Weights of a small GPT-style language model, trained from scratch on English Wikipedia.
Size: 11 layers, width 896, 14 heads of 64, MLP 2368 GeGLU, vocabulary 8186, 113M parameters.
Training: a variant of Muon for these matrices, 1278M tokens, 9751 steps.
MLP neurons of a small language model. Each row is named by its layer, matrix (gate and up: input weights; down: output weights) and neuron, and shows model dimensions 32-287. Each number is 128 + 24 x the weight over its row's rms, rounded and kept within 0 to 255. Numbers have three digits each. A neuron's up and down rows have the sign that makes its largest values positive.
Before each neuron's rows, "raises" lists the tokens whose logits its output raises most directly, leaving later layers aside.

raises: " awards", " award", " Awards", " Award", " Outstanding"
L7.gate2160:095118102137142129129174128159108110156141136123132154145136117115134125127126138119099144087103139153164151095081067123140087144133177147104126131121084134144151101130127092128148093147113119129120139125080119099130168111136130137164113096096086120111147124126110119141108142111138154131170138136158132152118139139122116144200124140149119145141126144059116122118129120123141130143120153109104073132123157189158141126145157099109149129083131179159115117155119110139146081137125168119123106163108136099143117131149094101119118124145145115191145146138148115129140126123147169128152163173163164137146137181165158163157109134164137127100110126173126128117098132128129154140125145170147094110097118114120153148130135108107136141100158166156117159124138115143102112145109118
L7.up2160:168106129139158139126128120144174126151175138113117147129130124111123115162217128181143148140136117153172127096142092105117143169157104158131119140125110150145191089113114118172140135149120129134116162145132096128091146141169126132138100129125110144126129109168144107110133096139167136131133146114090121098143149155109125111116138151137135136147120120111119139106179161149098122114088146138112117139151133078115153120134156117153126162114128091100102150092109129122140166158131176110145122161102147072134093127108139164141125138111120121151158135143107084119125148137155148196128116106173137113141095127106103148112141100142153123106174091123140104129121102140091129142117131150139178119171122141111153112138093158170114167126145165108171161144118138150090157134123126
L7.down2160:096125108130171094119172147135108117141132128138112124167126147086173133148095119151124129127124157125174144149126126105135174142110124121125130152120115109147149112104148126159111071168119148140109133103103117112116147099142131115140126118149139136119130126154124139096150119141145131113163197128126078132126119137176123122144117134099071152180112124101180200162138107112120126155191125155131130167124126103161113133125131107120132121116140129080103118141117140147123113135119156138135108120096112107116081123156151131103131129095126118114161142126157121181133092139134180144141153158166141160158109153141096171123069110085168111112089124108161117174140144121158182092155104138124125136153123122113112145118135141118150125120095126115154165153148132116092116156149122

raises: " but", " where", " |  |  |  |", " |  | ", " which was"
L7.gate298:134121127094147154165123133123151162131103093171095146143125092164147188121141144120124143138121112111091122157148108122132124088128130157135134132108142103133118152176160117152128143129150134105121130125138118149154146124157141105101145133169105128150141109128133111100102127151126151125104182153127147146128113122116142117142106156084078113128133138113112147155172142098128149137114122134147091113161089133136136118100119152086098140069143176099084101119127119120161122136167059138115128132112121107145162100168119112139154190083066093128148137104127077115138140130140130113131092118162176135162135125090137077128147129152122112135131112102121103074153139105114129089127085092140160084123107111119121168093111117112072089146134101127108153107166157123138123101122148
L7.up298:137106159139137172156100127155135154160121129120147133068121105133131119101109140103108138143139158109139094131125142117123152096145099126187111138128129086107113156155122137145149088096156116124113150131088131145172147161121158108132153122110126120082129147166159125096130134124101138161122186154117122112114140111103136145191131120154133126117090129123138146139102175103149150118136171081118113117166068126167133111126156101115119169098168121130154136130164159126094152165119100108088143160114121135166108103175127113122142149142144075135177119161103109097107161145159160110121102124122114130109151116128144130109146131105120154145145155122144099130132144143128155109124123106095159101191108118111122128098130158091091107135116133161139180170162158138129132152088168
L7.down298:146151110096109100145134185123089169132127139141099135148122153136106128103113147167112115108147127139129158145144125121121133110139136145145115123139132105135112112146147131111096123161121102119162092125139112115076121140115132106116125177166161098087118140123157094183142150140098147161083172114128135161113193131148083103116164124087105159112145139132142181166169150134132173121118147113123127112149171147185116124096110129138142134113152111148106092143126136148121105161101095163143151132126118145118158129164105125139103100100084132144120134160110107134115100075139197136170099121100157096147124128145129117175115099127139164134132125120111160094132089085128133152134130106099127139145146181135133139138132151106116136123087100143112173116121163127115135114121127

raises: "to", " beh", " board", "iro", " display"
L7.gate1939:107128133095097113087122142114139134109150113154118111129159118121163156081096136140125147137132139144099112170145098156119154155146188124128147139122091119154132140130142134140091133123094181073130116159075079135180111136116125136136124141094100102130136124118131132136098165155155142149107120124114140187116144148119098130096167138115108077115118117113116132154114154111134138124097087158115141149080150134122136131146135128116164152092137134126124119142159153132131133160121128127125111081089110135123121123133123158132133115120167126110075072125177111155113126125136140114126171066087082095143160106170127151119142162107130102135145112139142108136137133140129094093116142118106095129145129101157159125141142121143055090173127113109105148126116100112154138141129140
L7.up1939:114144149104140085145115118122127145113166124119144131137156136138128112110126110143098142095143162097135099118117115162154221118144155122132149136092150148134148151121103125109134092140144150128129145114075098112151118162124139141127114165109142128107107138112152107164098128106112129163142123125135149121090132122122091148117186147110119154118094125097086093142089101203131152112104116180144122079100119103128111125142182114118151149107146112136094108129149154122153118145117107111155110096090121077112161112116127100159137107129176123143070082062104112133142135130075168094177154102118128116130141096134108137122152109137108133173104173133140111155122119135155109090136131135114123118104127131148134154120103160163114157164153092159137131123145089109160162084122147
L7.down1939:153126141127087185153133126139141144163122143115109113130107134108110115129118132131135150125196155126165107078148156098077126149124129104096135140096130170112146184100147140143137115152110153152101089136161163133111178186132158159122093112143118102111084156147127136153130111107100110115117119114148136136100143158190143094127095134129146115088084135120129095128154129121164131112156135131114119123107116141148116106115175120118113127128138132170120144110117179119153129088119133171086066111173125134137141087116143145144167132165121121109120145158137130129125130138096091079129136154156109128106125124143116149135085094100117132144127125119093146100097174131155159106134116183119121137111096134141133147106111131129124140112167149176148141125176103090103169149085133

raises: "itation", "erick", "ension", "ulus", "ited"
L7.gate1975:125143128117101132115100091121125172174128132165123137134127111074111154087167130127134141121082135148143105158140140133161112127134135128080158144146099108114126129133136097123130103080137124127117127130109185133136146099132153128152074136107144092116120117101151106095154122141139160140128125133120069108119089147147135089098162106123108129171111167112117091116066127160080150145145184109127092118120135134122118138126105174139158148109078130116161137110149127095159126114121136145133166127107157155142141100109142133114117118114142144135121143097161120163116114195096142146097119113098150137122132126162153153135168120095147096151127143115112139140119125139100107087107136124089146161147159103171144097119116105117132112143128143115121162173139124153127125101130114
L7.up1975:146130135077113152157110096136141167163091145132104147174091138129125113082115127114175145127122130150137120129059134127118123168094114100166106090151127110079107103117110162183130110151133150132120128122159142123129152128132119124143090134108150150148089114168159121158086179128172147085130146109114114160103116102130107134151120119157137131105121150129129125156062167111156184165111134168083144133107125113116107145150138170154115160121139151152108132111122153109169102108102143161122121116146130114117149146136151073085139107145115128104137162134121136125153121151095145134120127114125153131102105134110168138138122150113165107172112154132123135128115117110137100089120124132130125124131120146141085122121150111172129103112094123143173144146129121147191128171117109
L7.down1975:106119136157125128113129141119106136102143142122119129094100094118126138114111169099127142162112123094141163150122120130146093148095082104112135156128140144116117153096113135099154136133111145114077121168162101141133164168113113185178150170133115116104106116124169178142111126123132154134125156129118112120136149131123140161094144136114133105119082120097141143102118116110149171107128127079127120103163165131125124136121134133126143137097091117140156133169153131122156125124142151131101166154099133108111076154071109096100141158137100125125128130116113124127171099139118115113104074150129122097096111119140134146157138112166101159120056172123081136132127109138110129115166127111073109112093096118147107092150145111147105165150166148128081165118173108103146164123126132

raises: " gradu", " at the University of", " university", " University of", " University"
L5.gate124:088138157165130140167109139112105136143147118156131096133142131092133086104137138127063158116104113140120141122104176129137120140079185172110139116080146106132166120134144165143081056154106120143100178107158159149141088141115114156132111161111111127168143192157096109140117120126142145122123140138119106154120115148143131125136113135107143137157133153097137134143158163120114147126154154096142128161120161114108148155115168147103172137141107102145132148100144169120116132151133156101111127086128144128103130094124112141132152143112163177129148135110080130144101149134177119131110163119131079108136171059141114102147112175131110136089168127117154146166098114133111153137160112142152119079130123095089126137166160178130150129096151160098131152138119117126123085121126120
L5.up124:110114135080134115131131114157124135193141136099165123122136135137108108121113088167138144108117090143159190134094124101162138099120145107112166148113098084159171111131132129143099108140127167146108161084125126132085113161126118135129139145160122115154121156135127148113090125107155133108138125109133144114131118119131123154097129160128103126116143140148171117121137166149108110109142130105146087174080137129104129123117132149106128152178112139136118096167144161151152113174143120088142139072162109176143114126123118088160163130133160107151129165130128140128127150118153140106132147134137144120154162105110114151172125148149113146059143125132132117143102143152121142086194164147129174070115125095092123137140126157143126140116084140151123155114148159148111134150163122
L5.down124:130141142111138124141196123171129122131131091135161088143093132068145136102137125154127156149161141154112090102126142113170134126136184127120108133146120123165122066129126129147125190184161126134143128087103118113106080100121134111111164151125162172116097096128122134143136054131110136121148113146128111104128154121103097095118182115123185161135160156082157118136144138140131134129115105143107125168118107093158119127134155125095147100138124108143104140157092103095155188143111146153118139125120162126117111118199141112109095196088129090144118107143110170102122126084098142143070130165141077135170120109110173141121125123127135141084111122126125146163104126158109134127128113101124162104136125124115137129165107169121126152100160121137177127120133060141174152119143150

raises: "emor", " Region", "anding", "ensive", "itted"
L7.gate134:100095128108096129087099153139099168131140121111152153131099129115120171129151123134126150156141109150145120109165100130112145141151099135146142154141135134133091122100169140170112154147126124148102112160103115111150140143150153134112104136102087093150150153150124117146146125132106120109110127138144152075169106138126138162145133162132105156131107170101135152131128162136193140163118120118124145150135106132107135132181138102127152119162115120140130114130143131095182097150126113077097141147085113174121140138093084167151142122123088167101132140132169150139182165135126169146145157074112125130110146156104132107114153135154140100061091130138104100153144104121124149132112129112164125150129117105141086122146137120121099095091142105114095142140110082118148103111151131
L7.up134:112110124125154131146133143073155156154127086115120136186087120152121136134139142138158141158139107114169125107144119129116134140124106101133147133149106120126132140144140159160136118129110129162125126187080164148122102116144129126123138097109066106125122142115120155106130110122110125145141121142149104064165142099138140156125133145138110143116117128121125117139164107123150142151146130108103137134150110136141151121143124123143132142148088150100124126131147097091152085145111132112140155108107079159129117157159129138127099118119120075126138138132173152129174153138163122133128145103108115104100161137132109143146122167140118165133126131111120101158157124141150137121137154109173134114131170097136096145151122138139122161133113104103105149156103073135163108123164135
L7.down134:124142122128117157174097169108152134159096118154124109093122166107086125152173134127144120081155098093125125131165142093123136146124127101098153066127142126131121094116105128141121131209117149165100102134132117171153121120088142141098121100165125128121123112132092121097123174151117149078129118095139146128110108138111154115111135120114136164121091123108127120099160145123125161093149108117133105156143135133123092110105140174111105133150118153154169142126150107133133103137119116162112122145075101137121141122095147121126099131124164130108124117118159109115164126112170111115125079139093122124134089116132173143096143130112129181153104158123155124132142139089115134090141125157122119135128113114133099134103127173136106100126107105097132127137098124123112105177109152

raises: " Award", " Awards", " Order", " Medal", " awards"
L7.gate1547:142156089108129092137138160102125140130137146107102104138152164119109113132133102137170158118135127101134143096135149134110117143136143151134164130096108076110151127109140138171155103161135094131155146122124139089083141120127116112119139124130107158139163152154111116121100110156136150128139148100089130090125106173168161118130136164099113125131135148057100138096140137105120127127133139110149115123122158087118121103146134146153127084136161096116149145153130133151144132164151139115150124125121145121134100108112153124127106137087135128148173131137141119108144173158099139098100140105126143145126181100102093111117161118149160158127131165093102083087163137147108130131081102162145124101153110153160084156193135097084161113130126157112153144149103113114122113125092125
L7.up1547:132108138149129122111095084159110103139076118120128161148157140143109159143119104135097149097155133168143107153123119139078167132124142156103181164080127175145140116148113132160127117124135083141157123166125120132125157152149120139154130151162122125126122124143137084081107109123139155104089156117100082120110133105147146115118135167108092141118139123102117116082159151142064115110133123116163123147175151115108108112149135147114136131124122140086082087181140086138117146134157171084087149117169080106135134150156137125123128111106107134139113174126135100095097093111127139116128090126133142157169113113114089162106152151157137131122174141119090129103112136102130144079123179129093088126140119105123160135080154124124155161148138099151102140112098118125121118115143142
L7.down1547:134097149134150113074138111137087086134102090151143107127106097123130139129117131130115097091138124118151140148119125133125111078134162111139141107121156152108151096105139119157146144115136144113108119124130091120134123134141149081137192145197124148162136128103127108133122112107158162120124161127148142093102155146097105126135123149113075128132129133079195143109145098150127064128159094089171142171155092134125088089187152130111091127119141141121131153150121105122098132159101156165146068165096095125136132145139134140094167141114113084127148103142138120127119120108155085144124132131146130130165111111151094121130130112113123098151123092154109133098124095135140152097136140131118115132117133117111096149112099153095127125120138106133135149159124109126102111130177144

raises: "por", "ps", "p", "rupt", "rup"
L7.gate972:139129145139125115124142087122136165091153118102098123116114140128134136119118137153131121133116111118130107153132124107133118139142092162143135150094153162128147129125122139139116157118121136162116138106130150117096132146176143102094143135111125132103195102109061079121126120160117163124145116130112139163150088161136151103127127115124132060090106152160135132125132146153116105094129110101117160094106135158121114118141103128147165140136187111138135121080126147176112131170121111130180126103123142060156142101107130111178155154109144125156127153103128151117122151091112149141099111125122135109145110083152126130107137086123148106125125136133137122106090143077158116103105182096119147086168152124130112107082120108146125154140160093124068093145096109130109122142118145
L7.up972:177137117096152093095141130059135132101113132110077144109094117156096117111163121121112117122155164112124160142115082151167121141156132135152167143091145113105137132103123127147102140120090108144089123148130130119094097108135158091103080137139109084146131118114119119132109137157098161115111147144075075151142125138112120104069126151130137097106130147139128084132122116122124095142125080124129140113087152141130070113100147120162177140115132161116155124163114136150117156155086105117146125102122153092139144132122137097156192155122115144162114134143110141107114114115158130147115129109082097125107114139139150104123148116112128090122116128156172145086107148131154149085127184169145147114159130128176117139120150137107118119127182158155090139163128107147091139111133135
L7.down972:140138125139125133142167106125141176089147081177143105122138116168100114110126154163159086146100152132097130104129083126116179190099128152141164071100166131128145121110130154137137144153109158132098106156106106161104121121098103144154141135129133119123114118126168120097148146111099156080125121129128081160142127172115096161136192135140143177117119124114160114139149165144132141108105099155116115149137107106161087106155131113150160109109113127148181142096177145138188124106169186134136109123126089087130104141131123143156106126094131141094135131087135143064114095089151159126106142118132107137132105132136122107170115108163130114104105107127140187124119114102152142187153158156150133111093178120146135112140129137101132139081133112148170133116166093090107129110099098

raises: "day", " day.", "thing", "man", " day"
L7.gate399:070106146124146146123148113146142150151132139137155125094132121150120122108131153127129125108125129113117116134101123127156139100135132119174087154119082159150138116133138112130100147127135135125145108148126138126118107135101087096157166150096124122113119109099103126161108143153099126110122123142100165182140115100136138188120166168150097143081126165122137116110108107148126137134156100148160164092124141160120159115123134165139113119143133151107150123105131114154127167079133130115136170109132101121140122100135125086133116114130119157089113115139132172201096160115162122090130120180106152150105116147148090134103160114138132118110108079151120120162154154168153130145116138102139123072118090132157151089095138118084134127145139160131107143119141136141154093089169124
L7.up399:114104129143092128114109113140133158152173115122154121098159085138105152120127108148165098096149154142153094121151143110094151081125148075135143150145136198183134125161111099126116115109117095105127133167114078116143154131097099099129120131154148139093166139110131129122103115156150073078097140124151162160114123114161113143121142163119122140155159148099180145139109085129169124123134130157110126125102132139143121142156146110106156123141151133123111101117155155123149153113081135094122089150149136160164106106172136125123120105152072065144111142108134118160122158141139105108137064117120096134108102138185098128110151136148139085141078119112094084107134159117108131079133117163137118139149143141123140082102175126112126098113154173185111145135117135134149095151112072
L7.down399:086136127130108149082107129100148112141129155149129141123137161115153153132103149071124114138136088141139122103150145184123128080142135128126164068128131116115135137141126143081165139180170148120143117144106084113121113093137106134103150177173120110119157116115102114117170147113117156139056132168116100144152133094125161114157131137102150140138150083095133183114137097139134132132112176127107156131178108154094123123148144152135118107154146121129126162138159134129125146128130145154146128120080134101147119139146093155147115087137129073111136141133159119143119145094133103093120122105059120183153138107086135135121124081146107145136144150129151115075130172154131112122138099133130137132117169102140125119122103153149125102103147151158147116127099125128116087157137124

raises: " high school", " gradu", " college", " university", " graduated"
L7.gate1143:124100108142167097120122116097143140170144124130122105114094133062160111094140097102101113107089113143147127109142192131136124110103140140123116130119075166216130138181098116083114143159133116153166144107176153149112127167145131135100136129137120119116103126128114108141088147099152132174152149101147125131130066100048131126159127145173120134100139138121117115129154137178155137118167137137175102161221169123130170149095135124100139146158153096114127127091115110124121131182165126123148124130150166177093157101117096157136124167140137142083171126126140155149129133111124144152121130115094125142119172123172124083114107134119135130115116144114107111117129081129110119107167142141083158136110139152108127155129180126137158128113107137124134096120133132149172133126169100
L7.up1143:095150133106121075142115146092115119174163161111128109128101153085174090134132125099109132084129103133151146150104155128168135129097136179123120105071075127171128101148117078152126111163101112146164125143113102118099180108162081126139138123116149133139129126131080131165056108140144159190134164148144120132146086143121153147159131141146110140132117142132129147131154152154142164133138160107112149151189139128082159148053141118138125140099139127156141075112111137127142095147141125056127149108157145132155096109148098135132158135158138143133134129142121122131127119119135106104088120118088133152134163120141138098144096165077102160106136123098137164123133114138098108101162086155130082145105140144091137164095158164156172144086124138148161141119120117101179140114149106
L7.down1143:084124151124132127103104163133144135137131103103121091145132137135168131114104118113147156119147113137101140134155164135151085154125157121128084141127125119180130116179096103105145166116119148116152163097111188094113117099126104123134146139065108116116153114129141133151127114103129131155200079153144122138147140125108123133111103160138125152155094152096115102148145162135167117109112120133172120140133115123125138141098141138117133102128123132154138131073100127123137171155125149152126133110170163112092138116143121133103165173102183115134153080119172154126164109132128165157126143192094093116106117112126132111116111090106139101123134121131105108119111115151131131076120141121114151138103135110100135171118126107106130163111122128118159066093166118135121130133136130

raises: " law", " rul", " legisl", " rule", " regul"
L7.gate2155:140120161184136155104138122144133100175104111153114121146077135145146113168125071145120154106119160123103107071111125124156123140150121104120142095093110133118180091123113142147134095127122079159177139170125099119102132149087144114119125114155159150129154140128133141097115138165113167120155141107152118115097120133135121156120158139127126107152152131134167105117117134119148139108166138157128097118125139114127134147122144135138101135106133136116135122127090146137112140149104125107135093139135116153138129130108061134136100141138135120133138165045144134149086152094101167133094105152115085114143174142119115135148107146121141161122129156130119081087128125152147111180103104112105135111080141083095136144081152122132139133140093134115163132066138144144110128164122114
L7.up2155:159074164182083130130148122138125102153110115117135167176118124099156132124140086132103165153150155116115144102088113114111112140123117116100131129128123136113122147122131122114135097112138087120152145152100140104100152101139135098112123125176118136096116156082111127096130130096115143134133086138152148133099066120143123136123158098149135110130093094102124104072148103091135116153155154128119108086121094133126151168160121108124114121122085144158149110133169139131143133129119121135147101094181134080119105130099131121132126145137142123126138153176153064110083117124098133126073093147129121155141096149116147155115128186113096153134150133144151120101150118175139093172106118108105106135112119120161140147130149125105120133152145102112146109155097115179140126117091152
L7.down2155:127090124124124124104135145145129088150128115136118143137129111180149131179086092114140126123144140148120134109120152097159139183127112123150163135127126142092160092126103130131145119146125140115192115151115126119101097120090125121138117134169150177146155122094136146103118092164112138157152138145126133103113121155118152121140135165107105110122118136140114115140110128110110114124138138126150093151140133134152119130154138123110124089112118115089136157110106130120115101131131120105118119156075118152078131116153117108145132147066113128176163106066156161127119163092147091116118143157113137113156147145109133127142132160106162126134126115129129077129148145156141068155105118093099156112089117136132112105100098139134164154123126132101150148091172155118134123173144106

raises: " law", " legisl", " Law", " Act", " signed"
L5.gate1825:168121114171146116109101137118136078140116124132107178149123120147143158132145139098130133141127164123121159112084136137167141115098124138129110093147170118133186124074126129150170112094144100130144175148097127101129084126138117132085087152162139083150137118106093152120142126143113141082138147130116143114117112151128122125118158167128092094159153157114124115075122113121118132140138162173103073081117148152135146125089122138107085126157109121157103134132135145129132133112148127105136126106188134123104128153134096140147131173081140125123146093102154101119099107093144077100105148173079130140129104113121119114141131148072120119108122076098127117119145129135127089154114128159076134073107132089136151128144092129119149136117107138133174149148115116106143074154131136
L5.up1825:131115103199145196125104104117112133142121129162142174132131134121102133117108144138102175144132130133106146107100110116155145128123115134131151070142138140117155155100115130099152112117104119110092140115099105106104101153077146123095096099160143134062153096104083129080119156138094174094116143138082151135123110108181152132106128125133092130134102180135139125109120155167131108087132140132151123105070153125123136154102096129183112165141122144139109162099133090142133095070125129086142155104149123113125118111098096104144125148135119171126133099089136141123112172126153100105101093138139134127163148147105153100120127174080125140154095146134122106090123128134110086133150132124055131101156111138129150128143117133145122110151104159122119136156088133097160102142119102
L5.down1825:127122115179150149122138125133143087136118150142127148111138103133139116197134114139135142141175112162111146090089154063156093129146126154147086133124141179158171109120088110156166109087117121147112116111117124167127080133090132132109132110167176115166129091141130188121139139136128119106117152108127130082129081133124123109083102155116131083132107144102099116109104134111111103116110136121148109136098106095104108119146124140090092118114100136120136124128098110167117142130098135108136117110119134119144119137140110131087111197077118104173137127112151120122118126113152111119083160152108109118120133124102134126125115108091156084132085119128154127113148146145147103130081121140159129075101125128080092155106132127150099145130094104089138104127133163134158124182126113

raises: "ured", "ure", "ural", "ure.", "uring"
L5.gate926:167151186167116126162147163170127105139102120108128133079195137131155169142128166154100135196138115139135127130085099099130111124130089167140138162134111077119158135105144146099160124149164113178132138144175120137130135100151109121123145112153111131118142072124141145132060113115118107176109138149126124091153163136125134166150120127151119130131150123094153103154102159170144100112146156150113127145116165086108131113156129139117081101164173107099076090081127123155135170142135136142116130200109158084119136149089135096105140081140153176143151117161134095165100119145158124089149107104151134125139134187153160142130169105139157136126165166109106088116140103138153145100131119136127155133126148195091096115108126105131140131101116155181172078163151113139128147130132117
L5.up926:148129138160137143134150133142105177156137127096119114132129150112109129150152105183126109132114120090132183137146089128079097132159141137102110144126116131140117157119127167131155118130172156153122166123132102155112157103098122111122097098170124139099135103111133110100113103114124101161160086124147156086146148098130113130094132117189121123142156102126148141112126133137109111141090143120111117141122119114159124103129140143124097163182133098119128123107143114122139129134105124140132134128107140136172111150144080118102117133124109169133138076161116129129127146127145141114150129074147149120120132163153117115084125148127145144144125135130163149108137078090111095120157191121118157091150138129108082113104137142136132141127100171115115128166144116147118073130130145
L5.down926:138148101123120143175116148166131144121105129096161104106106093109135131122123164131215165130090091136101134138151078101132155142068136107133170118120156112127126141106148120136109162110146097133142110145131119143165110125118160157135169126071174129120082156147143091165155073120127065149166158131132149128159137128140118140133164162099158128157153138127099135144159167112088122149168189085114112110078141100154133128130169137124114131137108153185170134142128108123107131140102125130159111138070097143141162124123131161118084112183133108099154127133157149126132107148135139155137122130115132104130123138160139083150127096106119109149145109143125159141121095125122126169106127119113123147109142127106132111128110138117143136101176164135168097144140113124106120080150136

raises: " finally", "especially", " even", " much", " entire"
L7.gate1923:126128108106101133157142142131124104139151127128093103136088107164119119133117125133106210116139140126101152092079092138197141142186097175133082145114139102125129152124109142091111137154119141104107117132125158149186119097139139116153151103107164151127096127172112107159120103150128137115151117132121079132110156096135132148162119096100103105108131089152156138144105082196149119140082098085146116147134137123134088092117151157139152103141120114135137133125095127127140145113119146190165151144165105125113100104133093130144145117073138154133117104156064142158114126186112126073146175119147146161134113142120165125158135117131143165120116165143142144126152097118144125134117122156147120152116144102138107079132141101151146143101106153134091132160135136112133169084172105
L7.up1923:134133153145130135088104134154121095121103121112130125098100090144114112137142147150138131106139120104081116103089115111160152093168130168106136103102105103140110166148122147159146098132095117157133112168151127146127138144110125124097119112134129131137098123138106117211120096140105117138139124156104116154128170126162115137161149146125142131111084137166157129168156133140114149142096140131171136165110163106154089111085106151145134103113118127130103145138078171125146117126088089130112129146127133129140122103140120136119124069104127165147165122134140128088141133155112122105131109107130130139151112117134164123104117136144128189098067137145157159112102076099150168105108106141129132110107140147145127154115138099110119123104120144141146151146112096165147132155130103
L7.down1923:104132146151119143100118176121110117129140141122135093135129140131085147159114118146165154139138095134159136128175141095161086145125114194167157126127115136145124100078159108150162110123184153144139109135134124144117098081071137085134112157095166161128123113143141124131089161101140142140100118135138108160158157167109129087072131136130100157127142100117127103110114100095126131108102140120177110143087140143123159150095145113180142128128148180153126103118108126143122159154186132128145143163121088144169149117111093055116122121145143124133134195082092148086114105147109123139121110115191159144170106125155129137135104109099135140125121095079127146091108138159134114138099157111136138124126170132160129139125144166120155126177189155099140121126122132112128151169117120

raises: "ap", "app", "eline", "aps", "appen"
L7.gate2132:126116110138075142135155138114143099149136089145130129112160109192117101130141112117118107184162111118128167143123130109146076120114123151163149123162118099140114156085157118092081122149105134156124116129109125102114090128137146122115136150120163129118145140110115133187154126149127168158144137112099140107105141134147140136123158096158153181139143147121094135119105126106166152125143141147166146110131118104094140143160113101113156148174113112108119102136103116066132118087109163101095120097100133131116157129165177138124117174162156195077128126120154117089160133155133114115137150099130134133150113122159137131109109118139104104158151136088113164153116083125157086160110152137111169088149098180108106124139146106148138100132133109099112134171127162135119097135154125
L7.up2132:097132104146084127144143157160144107116112130155110127107131093134104167168117159110144137145112102151122104134071076133111099099135091143165136129169150109119127161075144137112149128104137126106118107144101162131139120118125121162122087149108173112139111124183116112130119132129137126138113080141134081092115128143113143115119129129121142123117146148063157145175117091127088143173137120153113147110099109131116131133147151139152115093109134085118139153128109152089125122116180111199148126112148153115123103126173119129118135163146157121107156147128120153158135090101113092133184110081171116112084083150144106137120102167182136158111134103139101152139107131144139136147095161154104199104150165143082100108129127121120148175127137145133119143133120139145160168115164117
L7.down2132:103100090129124137105109149090098118130148094108146120172121119142109143100113110144114104125127155081156161159154111132153142064111176154126147122126167106128145165107166111168125115108138179106149144125138130151100136138141140087104116115124130087118091112158157086128156125117139124140122122087071142148155126181147128140149130118154131171172072115108108148119128121145153131143106103126080139145140091121063119139136182167096150149130114112133141093149087111106142145161140083131123159166146127118122112125137130151118169137161102134128125139127146124137091101113187126139112175102114099144107142112110163136113104162146122089085121155103135117118091127096152143148099145109122154138117135130162162095100127122158133090112134112098136129136126137130141158149144154

raises: "ement", "ements", "ually", "orship", "illa"
L7.gate1970:145094159106131186104139103124138130088134091116167090156142127156132125129091126153150127127154141100107115139143109146121145103147122150115129124141190124087143111140145114130158132126151154154075171125181100124141086081142169103127158090124121120095105106103145148169161122112115130162149110105105150154178137103172108148151130113151107121150128146098159150143147095133100135175122119096138142155089076138139174142114153152125162123112154154132085166103129174151120145129100113176129119083168156139139135157097098153110096101121086114069110148105119155148096142082133116116144120127125129103118174151136164147141146153118124106117112119116139142129129144143134117125131123113141110180125133099098126094106153150121124073131105137137111150138127144130145102071122138
L7.up1970:139094133113154115111111129156159150157182133129140115170111194136122153112111104140125101167146150125107112134158135164166166109100169154125143115164119114103091121128123116162142104096114124131141144108148111147089144157115137117137103103153088106114107122151135149131125142132144161139169125107119169139164129177125144133154142113134111155126158113114131135166117122135128119149144138124148116144139098142074114111096107168113058109117105131118107113088145139157130119157121134131158124099199126067160109150118137167122098153151127120129098130127176145147125150138160134143150079106130120095124152080130146112110115168134118118121124112138121156139140148123110114126111136130141146176138122111146143126128122142145158167100120102132085141083126125091138118091205101
L7.down1970:144134139100093142110090092104094144130155139127154072116104134108117120117118157116096110131097128131156114109113093114090138127130124107129121125130166136085126151095085108104126153170171150115139091107147093119104136110164135154115113080094154141119162132138112123173108149163125109128097141102125107125153129092145121156111116161103110097132114142091104119139117146178083136064147125123145116168138141093131102161155125167134137145121132172118139107142124087152112161142104124142184149092153124153132158169139146129138138148142138092161140150163176140178125158106183140099154090109151127144118138100120137084116159122150137133144125159109108156152152115102135134124142096134124121110133162116105134150102091150116151082105138081142103109113143136111130132108136172

raises: " between the", " agreement", " between", " agre", " trade"
L7.gate493:159157061122114152128130119123145134159144113108103131133124097132135092127150123168125177109155128136115152137148159105105111103108114114154119107071125116109108122160088120113115086101094137095126114120106086111097131117115161098113138131148129126143138124188130145096112130108102159134148147131148096079093106126125132155140127140100107120123148078159144119098124149131151113137122137143115132145164124163132124115075133143089150154146152131110111158143124130173139117138117092121114134143107131105127160145089118094134119142110137150105174155110109129092152120208135120122123134142133103128134108110136104162097140147079130137092155169110105108138095132123090143141143117107133126110087154165146155115143172132131101150105162118157146117035135153115122112145126125
L7.up493:145158110138142125104107095116128110136114165121127101129118129122143100085137123176090129084164123147148139089120125132171160163163158097144123126119167131112106089127092109100136097124122151117088158139093095082125148152134136098081156149100150137101148104148134135141117084140127132107088094148172116115098094088080098174173133120084086119135141114116128134108144156117136128098131130130115141129128137114135145133106125138116126104078160130109147168116126155141130137140114095075137134142121094105121117101144166124115147128142161100165145120147147118112111147144100126108111207131132065110101136165163140115155109142158142119114133182121153133149103127113109116155148118151129099112065146154156166147143148089145098126134146106154121137116121155128134103108144119
L7.down493:146131109120118146127119097129122102183120149134154187136103137122122116173149103177130161117141164139171120098102095154102159160111134113141158133119154130118151082150138040109136111121107135155101161126155137115127113143125145110113121073118110193112162152132122135121132127111113078111163146113164143083172102171133112197117135127127080113137146183126180116118150130106145152150126136095139133141123139115120153113120135104138081093086144096116133159153096113128118142132110155105076119124117124153171125119147136131116146122169118116103114124093149101129147140130103129121124111146114094114147138090121139117104071149146135110110123110143096075140100109101090177135131129159105116130134180121150144114123122122113078129122129137121135138131151097141124125138110130